MLP neurons of a small language model. Each row is named by its layer, matrix (down: output weights) and neuron, and shows model dimensions 128-223. Each number is 128 + 24 x the weight over its row's rms, rounded and kept within 0 to 255.
A block is one neuron, or neurons of one layer that tend to fire together. After each block is what it responds to, as a language model described it from the Wikipedia text at the highest values.

L8.down23 [ 91 119 107 106 119 137 127 120 119 118 123 105 113 107 147 154  98 149 164 125 115 128 147 158 141 119 101 165 112 109 153 183 152 113 116  94  88 180 133 143 131  94 110 109  73 124 135 160 165 131  86 146 179 144 112  71 126  84 136 139 116  93  74 150 129 120 114  95 133 120 135 144 131 143 139 103  96 153 138 130 140 139 132  90 114 156 111 153 110 132 148 158 113  81 107 109]
L8.down350 [108 159 131 161 116 114 103 108 100 133 139 144 118 130 153 140 121  95 135 162 114 107 122 169 154 118 159 162 161 133 121  80 126 181 105 139  99 132 151 148 124 113 138 113 121  99 120 160 159 123 143 195 117 116 121 138 109  85 153 123  79  67 121 123  94 110 146 143 127  94 169 109 166 179 118 135  94 110 117 138 113 102 169 156 115  97 157 156 121 141 150 141 102  94 125  94]
L8.down887 [155 185 106 145 169 124 147 116 145 135 138 128 149 129 135 147 107 133 142 106 109 101 113  97  98 156 142 152 149 183 151 115 162 168 130  85 116 146 169 108 119  74 125 144 154 127 124 123 151 110 159 106 168 163 100 159 125 179  91 144 107 125 134 141 118 149 143 145 137 110 140 128 164  87 111  96 152 142  79 143 108 176 157 107 100 104 170 158 124 133 132 165 115 106 118 113]
L8.down1006 [131 141  80 134 124 107 148 117 146 176 155 147 113 111  89  98 138 131 123 110 119 126  94 117 134 120 147 145 117 167 154 106 136 155 122 114 134 160 124 147 136 125 119 140 124 122  95 118 130  77 156 145 129 145 113 180 156 102 120 122 116 124 122 125 133 109 164 185 137 135 148  98 159  86 119 157 180 140 127 124  71 144 184 145  84  76 151 159 139 164 146 145 163 101 111 127]
The final piece of prepositions and conjunctions that open temporal or circumstantial phrases, often at sentence start before dates or "the", such as Since, After, On, As of.

L7.down28 [149 155 128 109 142 140  84 174 112 105 156 127 118 191 118 151 113 109 124 130 143 110  96 132  99 164 135 125 161 146 141 134 133 127 111 122 139  81 112  91 143 121 108 104 128 166 133 131  98 145 116 147 146 119  88 142 168 140 107 157 110 145 131 118 147 154  96 138  94 158 165 117 153 153 132  95 126 122 130  93  95 127 106 147 111 131 158 141 115 147 140 146 147 135 147 145]
L7.down90 [ 99 174 139 122 102 160 115  84 125 152 103 130 100 105 140  76 124  93 113  84 131  76 124 134  96 172 176 108 159 130 105 181 130 143 142 107 109 142 150 120 105 138 110 111 168 105 162 126 112 136 134 143 101 122 127 123 171 176 138 137 142 136 125  99 152  97 147 134 104  97 154 121 125 127 140 154 124 131  81 115 120  87  93  94 144 140 122 106 139  95  81 150 151 123 118 178]
L7.down201 [144 131 139 152 102 109 150 152 118  80 169 159  95 116 157 141 118  90 110 133 105 151 122 145  92 111 124 155 126 121 117 152 152 184 121 112 128 135 174 130 151 127 104 140 104 123 164 150 127 146 101 121 118 109 153 138 139 178 129 170  80 122 116  78 127 153 136 103 142  69 159 120 146 121 169 115 132 142  81 116 140 128 104 129 154 154 117  94 128 160 129 104 173 121 156 157]
L7.down228 [138 152 143 133 115 174 136 109 116 129 146 172 118 141 186 130 135 101 164 130  81 132 153 118 133 132 164 132 158 151 105 116 161  94 115  76 142 132 137 131 163 137 126 116 113  77 119 133 128 116 108  88 125 139 140 154 160 141 132 128 142 112 136 148 113 139  89 149 122 139 153 122 142 140 146 123 105 155  71 155 106 130  78 133 177 144 106 142 127 108  77 114 122 154 115 121]
L7.down306 [140 115 177 119 136 129 148 134 140 132 140 144 154 101  70  91 129 132 122 131 114 115 131 128 121 139  74 141 141 141  89 101 124 162 148 117 153 172 144 139  73 102 132 141 163 117 144 145  95 146 102 154 120  91  98 125 106 142 102 131 118 118 103 186 119 125 170 131 153  68 173 102 159  70 145 128 104  99 133 144  78 106 109 144 102 145 153 113 124 153  91 129  94 134 138 142]
L7.down335 [ 90 171 150 129  85 112 111 141 119 123 132 131 140 154 115 156 107 147 114 144 126 122 122  89 151 122 140 122 140 183  90 159 184 105  82 132 137 101 141 158 138 164  85 127 163 108 111 132 113 129 129 130 131  85 116 136 160 103 159 158 129 109 126 145 137 128 125 127 106  95 128 129 113  80  94 146  61  84 140 156 115 166 201 101 138 132 142 130 165 166 134 131 117 146 144 139]
L7.down553 [153 146 121 129 160 107 145 124 113 102 136 116 148 112 138 126 135 112  63 119 106 146 111  91 129 128 147 147 141 132  99 135 143 168 119 148 138 138 176 151 151 153  95 155 127 131 101 152 141 121 115 148 152  93 128 155 139 124 144 140 161 145  95 131  93 163 140 123 148 153 119 147 139 105 162 119 125 149 126 136 103 148 142 161 108 104 125 155  99 151 122 121 124 123 123 133]
L7.down569 [123 153  86 114 149  72 163 137 116 109 160 124 126  69 109 145 131 120 146 127 160 145  93 155 153 150 111 141 153 111 112 124  99 128 148 122 121 115 128 146 133 124 118 116  86 130 167 136 125 115 108 152 108 132 141 121 149 127 170 124 157 140 166 165 155 137 131  92 141 153 171  51 100  89 129 108  85 110 151 124 101 160 149 178 106 134 164 153 157 102 172 136 109 103 124 102]
L7.down592 [111 146  90 138 129 117 124 103  96 126 178 101 125 161 179 138 142 131  90 120  88 130 128 105 130 119 108 134 114 160 129 111 117 130 130 102 109 153 164  95 136 139 117 116 100 143 165 147 100 142 110 205 108 116 101 106 117 131  91 141  76  79 128 152 133 151 139  85 103 123 105 160 134 142 147  51 156 119 117 102 160 142 112  86  97 121 137 123 140 137 131 139 132 136 145 145]
L7.down597 [120  97 141 126 131 114 134 122 135 119 143 163 101  93  88 106 117 135 138 125 124 141 100 130 100 152 154 152  99 131 128 160 123 141 147 102 137 103 140 122  92  86 100 100 111 150 108  84  49 158 120 118 131 167  91 144 142 116 171 138 133 154 134 144 104 141 106 132 140 115 101 115 145 126 145 133 124 129 122 154 134 123 152 175 134 162 164 183 112 136 127 180 116  87 141 139]
L7.down600 [158  90 109 109 139 128 127 117 103 100 118 164 112 144 143 126 153 121 113 108 115 120  95 123 144  94 175 142 131 167  95 106 121 182  89 155 198  98 121 130 138 112 121 136 148  99 129 128 132  87 165 108 159 102 158  92 130 124 110 117 134 118  87 126 140 137 107 139 148 164 139 124 124  87 126  87 149 120 107 114  98 123 110 163 142  93 145 114 136 146  86 127 133 133 135  83]
L7.down686 [114 142 141 125 149  73 128 101  81 149 135 117  78 105 129 153 110 125 129 156 133 116 114 107 139 127 123 151  89 117 147 148  93 120 118  94 110 127 117 131  95 111 148 120 119 149 106 117  94 138 110 111 137 168 113 140 139 122  86 124 104 112 144 139 100  87 105 123  96  97 111 112 128 170 117 117 132 137 140 146 164 134 145 126 111 115 164 149 158 116 135 143 126 107 128 107]
L7.down802 [122 103 129 149 145 117 122 156  82 145 126 168 105  94 106 137 135 128 149 180 131 115 113 107 119 149  99 134  97 106 131 111 161 124 135 119 186 108 128 116 127 103 142 134 138 101 161 130 163 122 118 121 132 146 138 144 124 108 131 151 148 128 187 147  99 126 185 118 137 123 108  94 164 113 136 143 117 146 120 121 142 158 129 145 117 138 120 115 106 148  76 140 115 135 104 104]
L7.down890 [156 145 152 153  92 153 114 106 131 114 102  88  97  98 137 142 147  84 104 112 114 131 133 141 147 129 105 145 131 143 118 107 127 176 131 100 123 106 139 128 135 165 116  98 121  86 121 111 101 138  64 154  96  84 116 140 153 121 134 139 141 117 114 141 127 134 122 121 111 111 105 144 143 162 154 147 123 147 103 132 147 117 130 150 169 138  99 109 129  98  94 118 156 128 123 118]
L7.down932 [125 144 117 138 106  89 124 136 109 176 138  99 152 139 133 159  84 170 116 141  91 118 114 128 158 120 144 123 106  99 117  89 125 161 107 145  93 151 109 131 108 109 140 184 115 101 169 139 137 171 106 109 118 148 126 106  79 148 159 141 175  88 178 104  95 148 144 126  98 116 128 117 121 222 119 112 159 117 150 101 131  90 107  96 103 122 138 145 143 100 150 156 121 140 145 143]
L7.down970 [154 122 144 141 127 144  96 118 154 134  80 125 123 133 136 165 122 134 101  94 121  96 117 168 145 116 143 124 134 105 145 118 138 108 119 133  72 122 100 171 136  99  93 132 107 154 116 188  96 146 136 165 163 124 130 175 135 161 149 114 106 153  82 131 150 156 118  99 171 115 119 113 115 125  90  87 132 142 137 116 126 143 121 131  92 130 154 140 123 126 151 112 103  99  90 141]
Prepositions (mostly on, at, in, by) right after a verb or noun, introducing a date, place or topic: died on, goals by, influence on.

L8.down25 [157 145 165 177 128 134 120 135  83 183 148 120 156 124  79 131 146 134 114 148 148 129 155 166 155 102 149 151 133 141 153 131  94  93 120 105 116 126 125 136 151 104 135 106 125 142 166 112 117 127 153 125 117  71  96 116 181 138 131 110 129 120 104 116  89 105 129 156 135 143 121 156  84 109 118 107 124 161 141  90 148 132 179 122 125 161 154 102 102 109 152 111 137  55 146 133]
L8.down142 [121  95 142 143  68 113 132 137 123 133 125 124 130 113 122 182 108 136 123 132 138 126  94 112 123 130 132 133  99 140 148 114  99 139 100 132 111 128 165 107 148 150 118 120 128  41 132 112 120  81 184 110 148 125 111  99 152 143 119 128 159  95 139 125 109 120 181 110 103 140 137 144  97 140 153 130 136 132 134 103 123 177 154 170 136 141 138 130 117  77 138 129  62 100 120 128]
L8.down234 [ 91 103 170 109 138 121 162 112 110 158 143  99 111 143 147 160 118 160 136 146  99 130  96 171 161 119 118 145 158 126  99 126 111 153 136 102  90 130 130 127 104 119 140 128 121 107 112 100 119  99 144 128 123 139 122 131 140 131 147  94 143 100 120 114 172 114 164 108 111 142 116 152 111 128 131 157 150 132 109 128 144  93 135  87 105 117 167 108 105 151 131 124 137 108 151 154]
L8.down682 [135 156 124  84 132 122 117 140 112 138 190 122 149  84 124 159 101 106 142 118 126 119 119 153 110 139 148 143 155 117 130 126 153 141 139 157 118 183 169  96 174 120 151 112 122 160 156  94 167  96 143 108 106 102 121 164 123 131 104  95 110  83 152 117 163 100 168 121 150 144 124  80 151 135 107 118 136 141 136 104 143  97 112 186 122 125 132 145 107 122 116 139 153 118 158 141]
Fires on the period ending a paragraph or list item and on closing == / === of wiki section headings, just before a line break.

L7.down11 [120 157 131 116 108 100 157 116 139 133 137 155 130  85 145  84 103 148 118 121 155 131 112 107 107 121 116  75 122 144 172 145 140  60 147 128 118 183 147 139 111 118 128 100 128 129 125 145 124 138 122 121 142 123  91 119 149 127  95 129  85 106 150 143 111 151 141 123  84 143 178 101 134 110  73 127 122 168 120 146 164 149 109 127 134 143 146 132 102 101 130  97 113  96 159 114]
L7.down182 [114 139 145 165 126 139 132 168 105 127 112 134 138  98 116  93 169 140 120 106 119 147  80  88 160 142 162 107 149 125 134 101 167 126 140 117  88 171 117 136 143 146 102 143 174 158 123 156  99 138 159 166 117 164 132 154 168  82 149 130 100  88 123  77 149 159 149 171  67 122 134 127 119 104 123 158  91 126 107  77  97 123 150 121 166 120 123 152 109 156 148 123  93 115 144 127]
L7.down211 [149 146 100 134 111  96 157 158 155 116 151 159 102 133 147 142 173 112 128 120 147 142 133  98 139 153 112 118 116 139 107  86 104  96 107 112 117  94 128 116 127 122 115  86 134  89 124 132 144 133 124 148 129 177 125  98 110 124 125 127 126 114  91 164 104 171 170 116 100 132 114 190  94  74 151 113 136 136 114 161 122 135 116  87 165  92 139 127 102 114 157 135 114 176 138 131]
L7.down286 [ 92 117 137 124 130 118 153 156 158 112 181 145 144 118 160 116 109 150  64  99 111 146 151 145  79 125 158 134 145 123  83 112 156 122  92 149 125 178 146 120 122 157 162 119 162  74 151 132 117 104 113  70  94 145 163 150 133 140 155 133 109 132 128 130  94 138 166 154 139 179 129  96 126 107 121 137  76 137 122 103 130 149 145 113 110 145 132 149 132 136 130 118 137 103 158 143]
L7.down359 [119 132 154 170 107 118  84 131  95 133 135 156 123  92 144 126 133 175 128 166 135  95 138  86 159 133  97 138 127 184 110 108 118 120  94  88 107 161 134 162 149 130 131 165 141 164 108 164  85 159 107 151 167  82 101 168 124 101 161 147  89 119 159  97 134 126 159 134 109 100 119 108 113 137 141 119 129 124 155  81 127 163 143 114 134 130 134 139 163 117 112 128 121 141 131 117]
L7.down395 [ 88  87 107 112 138 181 105 140 115 113 107 144 147 108 139 111 120 165 132 108 166 148 113 130 145  91 145 171 131 162 170 149 126 126 112 147 102 144 122 124 118 151 135 131 130 125 151 155 124 172 103 140 181 136 137 126 152 108 149 112 164 158  97 114  90 121 121 130 156 140 164 109 112 139 111 114 135 138 130 146 149 135 158 153 112  79 151 126 172 106 124 142  84 120 130 136]
L7.down435 [124 111 175 142  84  93 111 102  94 174 142  81 108 116 151 152 139 136 126 163 111 167 102 137 123  97 143 113 111 131 108 124 118 149 143 140 177 114 106 147 114  89 159 101 105 106 139  99 126  94 175 105 110 139 117 140 154 128 135  69 150  98 138 138 133 116 124 149  98 131 129 136  78  95 150 152 106 114 108 137 135 134 147  97 172 101 118 112 119 112 116  90 127  93 142 131]
L7.down549 [ 94 101 140 105 136 108 104 154 116 139 159  94 137 141 141  95 128 179 161 153 126  73 133 165 152  98 175 128 150 107 138 125 135 106 155 113 120 128 134 149 112  85 149 112 122 182 108 126 117 140  79 162 126 167 120 119 132 108 152 145 123 157 106 140 167 110 126 144 119 160 186 149 123 165 120 119 165 163 128 122 111 142 117 143 106 125 143 105 161 121 141 141 137 115 136 116]
L7.down558 [108 121 147 106 138  92 144 132 103 162 133 148 162 129 158 139 114 131 110  67 158 120 176 133 140 130 154 117 153 131 125 118 166 102 143 104 116 152 152 111 157 120 124 113 126 109 118 112 139 134 122 126 130 174 142  76 137  82 124 119 122 208 109 120 120  85 104 117 128  92 156 129 108 105 104 167 134 112 127 104 144 126 123 128 125 136 143 143 130 149 129 107 101 161 168 136]
L7.down559 [165 136 133 141 145 133 140 150 158 162 104 161 134 143  96  89  98 159 102 107 117 159 133 146 123 144 112  79 118  86 130 109 149 106 134 169 145 154 193 147  90 146 167 141 133 129 118 139 108 148 104  97  99 154 114 152 139 129 101 134 117 115 124 140 165 110 132 128  76 161 128 107 103 132 121 162  86 137 144 149 114 131 157 148 131 163 139 123 127 118 152 162  94  86 139 143]
L7.down586 [127 116  75 104  93  81 141 148 143 111 108 145 115 133 115 147 111 100 131 173 106 142 144  98 133  95 126 134 119 165 155 129 111 108 130  96 161  98 109 133 130 160 160 117 140 112  65 116  97 112 102  84  97 133 135 128 106  85 120  63 129 139 165 149 137 149 161 134 179 122 120 108 130  93 154 107 104 104 121 120  71 141  98  92 131 162  80 104  95 140 145 100 142 166 134 152]
L7.down666 [ 90  87 155 126 129 101 135 117 119 128 157  96 122 152 155 123 126 126 115 141 115  78 157 180 124 130  96 180 126 131  99 112 105 129 108 100 123 143 146 112 131 111 168  61 129 130 131 115 136 119 145 137 143 131 136 137 129 104 123 117  94  93 111 149 159 112 147 147 116  83 110 140 113  96 153 176 157 168 111 144 134 142  92 123 134 107 147 116 121 118 125 144 127 123 153 152]
L7.down689 [137 100  84  93 138 107  99 132 160 119 119 140 103 132 125 172 144 126 142 116 134 103  87 127 127 159 104 115 147 127 140 125 114  91 110  93 171 135 111 132  93 113 124  99 134 124 111 155 162 158 133 113 124 114 110 114 126 109 112 116 108  93 111 143 131 123 118 143 111 147 203 144 130 129 139 158 141 173 152 149 129 106 136 138 144 152 108 128 124 120 107 107 170 118 107 171]
L7.down863 [122  96 158 162  98 123 120 157 129 106 115 121 104 121 136 103 139 139 113 122 124 157 129 144 146 115  87 139 102  63 138 137 131 142 114 148 100 142 189 133 163 118 158 150 132 119 119 110 152 115  97 153  80  36 119 153 159  96 104 151 135 132 122  89 117 123 130 120  84 177 111 127 144 115 112 139 121 102 140 158 177 121 120 138 170 114 152 114 107 149 130 120 143  98 119 144]
L7.down887 [112 115 145 116 128  95 128 100 165 114 118 133  78  89 115 165 113 127 134 143 142  87  56 154 171 131  96 121 125 107 113 146 118 104 126 157 115  96 101 129 141  89 212  95 151 152 113 163 109 147 117 119 147 121 132 112 129 187 117 172 112 113 139 129 138 146 108 131  98 117 164 140 123 110 147 175 144 115 119 144  83 115 117 126 100 155 145 142 127 150 130 133 155 101 120 127]
L7.down965 [102 124 144 153 121 164 122 105 149 157 109 119 110 115 154 146  91 135 111  78 175 113  46 166 163 125 104 121 144 122 132 125 169 117 139 128 142 105 114 134 140 141  81 149 102 105 170 112 130 128 117 154 138 187  93 131 133 144 131 131 139 145 123 134 132 112 168 144 129 130 167 170 141 120 117 162 137 132 149 120 143 102 141 122 132 113 135 129 118 155 152 120 201 143  95  88]
Periods, strongest in the abbreviation "U.S." right after U, also after initials and at paragraph ends, plus first digits of numbers (296.1).

L8.down116 [135 153 129 161  83 122 163 151 131 119 157 128  91 121 132 123 157 162  91 148 123 141 111 129 134 163  93 121  74 107 125 145 123 136 143 145 112 125 157 107 124 146 156  94 145 138 130  94  97 117 139  91 109 126 158  91 145 100 151 208 146 100 146 181 137 116 142 116 169 143  81 134 109 140 125 135 108 123 121 146 109 118 110 129 135 140 114 156 176 119 140 155 110  69  93 145]
L8.down402 [130 128 144 181 119  96  96 121 114  98  79 137 157 122 114 145 155 158 105 129 119 124  92 106  98 128 136 114 160 133 170 125 129 167 122 127 111 164 128  92  72  99 154 167 121 108  96 162 116 112 143 120  74  84 125 142 146 129 148 163 128 125 126 149 113 104 156 104 113  84  98 169 116 140 166 145 121 111 121 124 134 127 169 120 115 160 176 117 149  95  90 148 136 146 126 137]
L8.down730 [128 146 138 113 125 143 148 164 130 146 143 152 166  80  71 147 107 154 136 104 136 149  84 128 157 126 124 114 121  79 142 134 207 142 134 148 113 140 121 146 124 165 146 121 101 169 129 101 123 120 126  88 147 134 106 150 163 143 126 115 112 149 131 115 178 153 103 145 143 174 181 186 130 116 124 138 158 138 136 150 127 107 131 128 130 143 132 138 158 140 153 110  97  87 107 118]
L8.down780 [171 139 161 159 169 168 182 113 115 117 139 132  91  80  70 144 130 129 186 118 144 147 168  88 171 110 138 140 129 111 134 126 134 112 122 125 154 194 133 123 136 126 167 146 179 115 103  92 123 151 118 146 142 134 101 125 160  94 140 139 115 140 130 112 103 135 134 111  99 142 131 135 129 129 127 129  95 123 116 113 165 143 152 153 147  94 166 136 135 140 139 108 118 142 149 118]
Fires on word-final endings, mostly the -ly/-ally of adverbs, right before a participle or verb: originally offered, largely manned, officially opened.

L7.down7 [132  99 119 116 131 139 187 106  75 127 121 157 109  85 145 137 101 150 121  82  91 211 105 116 132 112 123 154 111 112 114 162 161 164 137 100 105 118 129 111 125 145 112 125 133 127 149 133 115 119 170  78 148  98 137 130 117 130 183 110 110 150 144 130 159 117 155  91 108 115 152 104 156 104 115 115 164 116 176 127  99 133 156 146 122 142 114 117 149 142 131 108 124 116 177 103]
L7.down40 [ 81 151 140 145  96 153 106 132 131 166 132 117 154 137 146 114 143 130 157 124 139 149  90 104 138 124 113 140  72 122 136  73  83 125 118 124 132 154 108 116 140 180 161 118 141 129 127 106 144 121  83 141 118 112 134  81 162 133  90 117 148 132 133 120 131 137 148 138 143 151 125 119 132 150 144 133 130 158 130 142 173 102 103 109 138 103 144 167 104 110 146 110 161 126  99 215]
L7.down58 [145 140 112 126 111 147  97 154 129 114 140 115  95 169 157 164 110 120 138 152 122 162 137 153 102 102 136  84 121 151  77 136 117 128 130 147 101 109 119 101 117 119 166 125 136  81 146 115  92 167 131 120 133 146 115  98  84 107 144 170 123 122 135 124 126 154 129 146 155 116  87 135 133  81 135 113 111 149 155 144  99  89  94 124 152 156 132 111 117  77 121  99 119 124 148 155]
L7.down68 [114 135  81 118 140 131 149 122  97 117 122 134 127 110 120 103 131 108 100 111 151 149 139  84 140 130  87 128 199  98 156 161 129 122 131 140 132 141 124  87 137 137 126 153 143 142  69 118 104 148 141 134 140 161  89 142 113  78 131 198 158 138  95 160 105 139 124 137 137 155 128  99  80 156 127  83 185 100 148 139 133 140 111 108 145 148 102 102 150 127 173 125 119 163  90 151]
L7.down83 [155 134 102  99 120 141 159 154  95 183 119 135 107  79 147 113 140 137 100 120 144 182 198 123 129  88 102 164 114 113 141 129 130 139 161  89 143 102 187 133 127 160 150 115  97 165 129 136  89 117 104 126  96 119 105 142 142 108 147 117 163 116  74 144 174 162 111 125  96 132 133 133 102 145 137 140 125 141  72 132 126 123 169 140 113 149 110 105 124 144 131 154 124  98 141 118]
L7.down156 [111 158 120 117 104  98  58  96 130 148 125 111 142  70 127 172 145 171 181 149 108 108 153 149 123 150 105 148 120  82 145 100 113 161 114 137 148 148 108 123 119 139 140 123 119 131 129 135 118 163 109 127 154 126  99 126 132 116 108 133 128 129 150 126 146 102 126 155 128 153 103 121 140 146 176 133 104 103 115 156 103 123 171 144  73 132 124 172 131  97 126 140 130 116 150 113]
L7.down178 [110  98 144 114  94 114 114 158 159  98 155 141 133 125 112 143 148 139  77  95 154 129  85 100 159 131 147 139 122 147 126  99 142 116  98 114 151  73 142 165 174 134 134 126 132 154 122 144 141 134 145 105 156 120 113 113 132 132 105  72 152  84 101 136 118 157 115 135 139 127 206 110 172 134 104 128 124 136  98 134 134 118 172 158 128 138 150 158  96 118 130 132 103  87 123  69]
L7.down248 [113 121 175 148 167 173 161 126  89 106 125 123 156 109 130 104 147 100  89 124 128 150 191 116 126 122 117 147 120 107 109 158  72 143 167  87 154 133 105 123 106  98 156 112 123 111 149 147 148  90  82 164 102 170 138  98 156 146 125 159 161  90 115 121 129  92 176 159 165 135 121 132  97 128 105  96 143 109  96 118 149 118 111 114 119  94 138 135 106 139 136 111 120 146 120 133]
L7.down298 [117 158 128  99 117  98 123 124 135 146 140 142 117 120 126 140 121 163 123 154 155 109 125  91  92 159 134 137 132 144  97 113  92 138 124  66 177 103 139 132 122  75  97 122 122 138 122 135 105 174 117 156 138 142 109 148 130 108 170  89 139 137 141 154 123 113 128 147 145  88 135 154 173 190 106 108 114 154 146 120 167 176 100 148 134 131 176 124 114 133  92 143 155 179 143 128]
L7.down646 [119 133 120  99 135 159 165 117  95 118 163  60 113 122 144 153 141 127 134 114 162 155 124 108 117  89 104 130 139 148 113 123 144 104 123 136  85 108 118 126 122 165  97 102 157 157 120 151 102 113  71 114 112 142 129 142 165 125 145 121 149 119  92 155 145 176 140 112 136 137 147 155 129 165 134 162 109 113 111 149 105 147 124 130 149 144  91 157 165 113  74 121 163 100 123 120]
L7.down791 [ 68 109 166 129  76 143 123  92 133 140 127 130 154 137 106 130 102 145 103 120 110 135 123 115 141 103 127 115 156 102 178 119 125 113 125 124 179 137 125 128 144 116 134 162 105 154 164 121 150  95 112 130  80 111 138 117 144 143  99 107 126 131 170 109 139 111 143  85 100 101 105  90 156 166 105 130 105 152 124 141 109 155 142 173 150 128 202 113 130 177 123 108  66 124 105 162]
L7.down818 [102 106 105 105 130 139 124 141 133 128 170 120 115 111 184  86 197 165  74 130 106 116 184 129 130 142  93 144 156 135 123 169 129 106  95 154 152 131 125 117 134  78 121 138 142 104 140 160 135 102  99 159 174 104 113  73 113 166 114 136 145 104 126 146 148 143  81 116 127 154 111  91  86 145 121 134 126 102 113  95 150 114 116 122 151 141 122 107 130 158  92 129 131 102 105 100]
L7.down825 [133 126 182 120 123 113 132 135 136  83 138 124 127 122  95 155 117 152 124 103 172 146 150 134 113 158 113 160 106 120 178 117  76 124 171 153 136 128 115 116 132 176 146 122 140  92 141 172 118 142 130 120 129 118 108 176 186 106 131 136 152 125 102 102 165 109 100 146 150 134 126 162 170 158 132 164  99 118 111 108 118 124 127 139 131 114 101  95 173 123 115 112 105 164 123 134]
L7.down839 [135 133  84 123 173  93 120 153 140 165 101 131 127 146 124 161 113 142 126 159 112 152 115  93 161 116 110 137 102  92 143  86  85  81 140 146  99 128 134  95 148 121 142 134 149 186 111  97 130 166 133 116 109 112 122 161 117 146 156 119 147 141 142 108 142 162 123 123 142 125 101 115 102  88 122 114 133 131 146 118 104 127 144 134 158 107 147  88 147 137 132 123 134 111 125 131]
L7.down962 [121 145 173  71 137 175 137 120  86 145 103 132  74 133 105 109 142 150 167 136 122 155 152 143 135 133 113 136 131 157 159  98 120 138 164 132 135 105 127 109 132 157 156  99 111 118 160  94 141 152  85 153 155 124  94 157 116 164 122 114 111 150  45 119 120 145 108  92 101 125 124 157 123 158  91 142  77 144 157 138 149 143 130 136 158 162 113 108 123 125 128 141 118 158  78 137]
L7.down1021 [143 157 125 104 140 160 121 124  93 152  87  98 150 114 140 171 114 142  75 159 143 133 110  99 144 129 156 120 132 155 147 116 129 148 132 142 111 105 130 128 170 142 146 144  64  92 136 149  91 201 142 128 125 104 159 123 164 131  86 129 140  96 123 116 100  81  89 128 112 128  84 171  96 109 127 131  99 158 150 162 104 110 108 184 104 114 135 149 116 153  99 109 142 100 145 108]
Hyphens and en dashes joining two parts of a compound or range, as in north-western, non-payment, 2019–20, German-speaking; also word-initial de (deadline, death) and digits in dates.

L2.down164 [128 116 133  91  80 118 129 141  71 121 137 174 124 131 142 116 108 148 130 137 129 104 133 110 122 100 115 147 121 128 143 103 137 139  79 101  93 154 136 109 117 122 134 153 138 128 114 148  90 141 131 154 133 123  97 125 146 143 126 102 129 113  98 165 145 155 165 105 111 129 101 114 100 162 145  91 100 155 111 164 116 156 128 108  87 146 129 155 126 160 142 175  73 120 165 107]
Prepositions that begin a phrase right after a verb or participle, mainly by, as, in, from, during, and thr- (through/throughout), e.g. "defined by", "continues as".

L2.down314 [134 122 104 114 135 162 168 129 152 128 169 131 130 125 150 110 142 137 125 110 127 139 167 143 141 168 144 136 128 108 144 152 112 105 156  71 115 125 118 143 141 178 142 119 134 121 132 159 124 127 100 131 145 164 120 129 140  66 150 103 158 135 109 110 167 117 151  96 139 134 123 150 113 155 120 130 163 119 140 143 140 148 165 122 108 136  99 128 143 133  90 150  88 106 152 140]
Hyphens and slashes joining two parts of a compound or code with no spaces, as in quarter-finals, non-Muslim, f/2.8, and/or, n/a.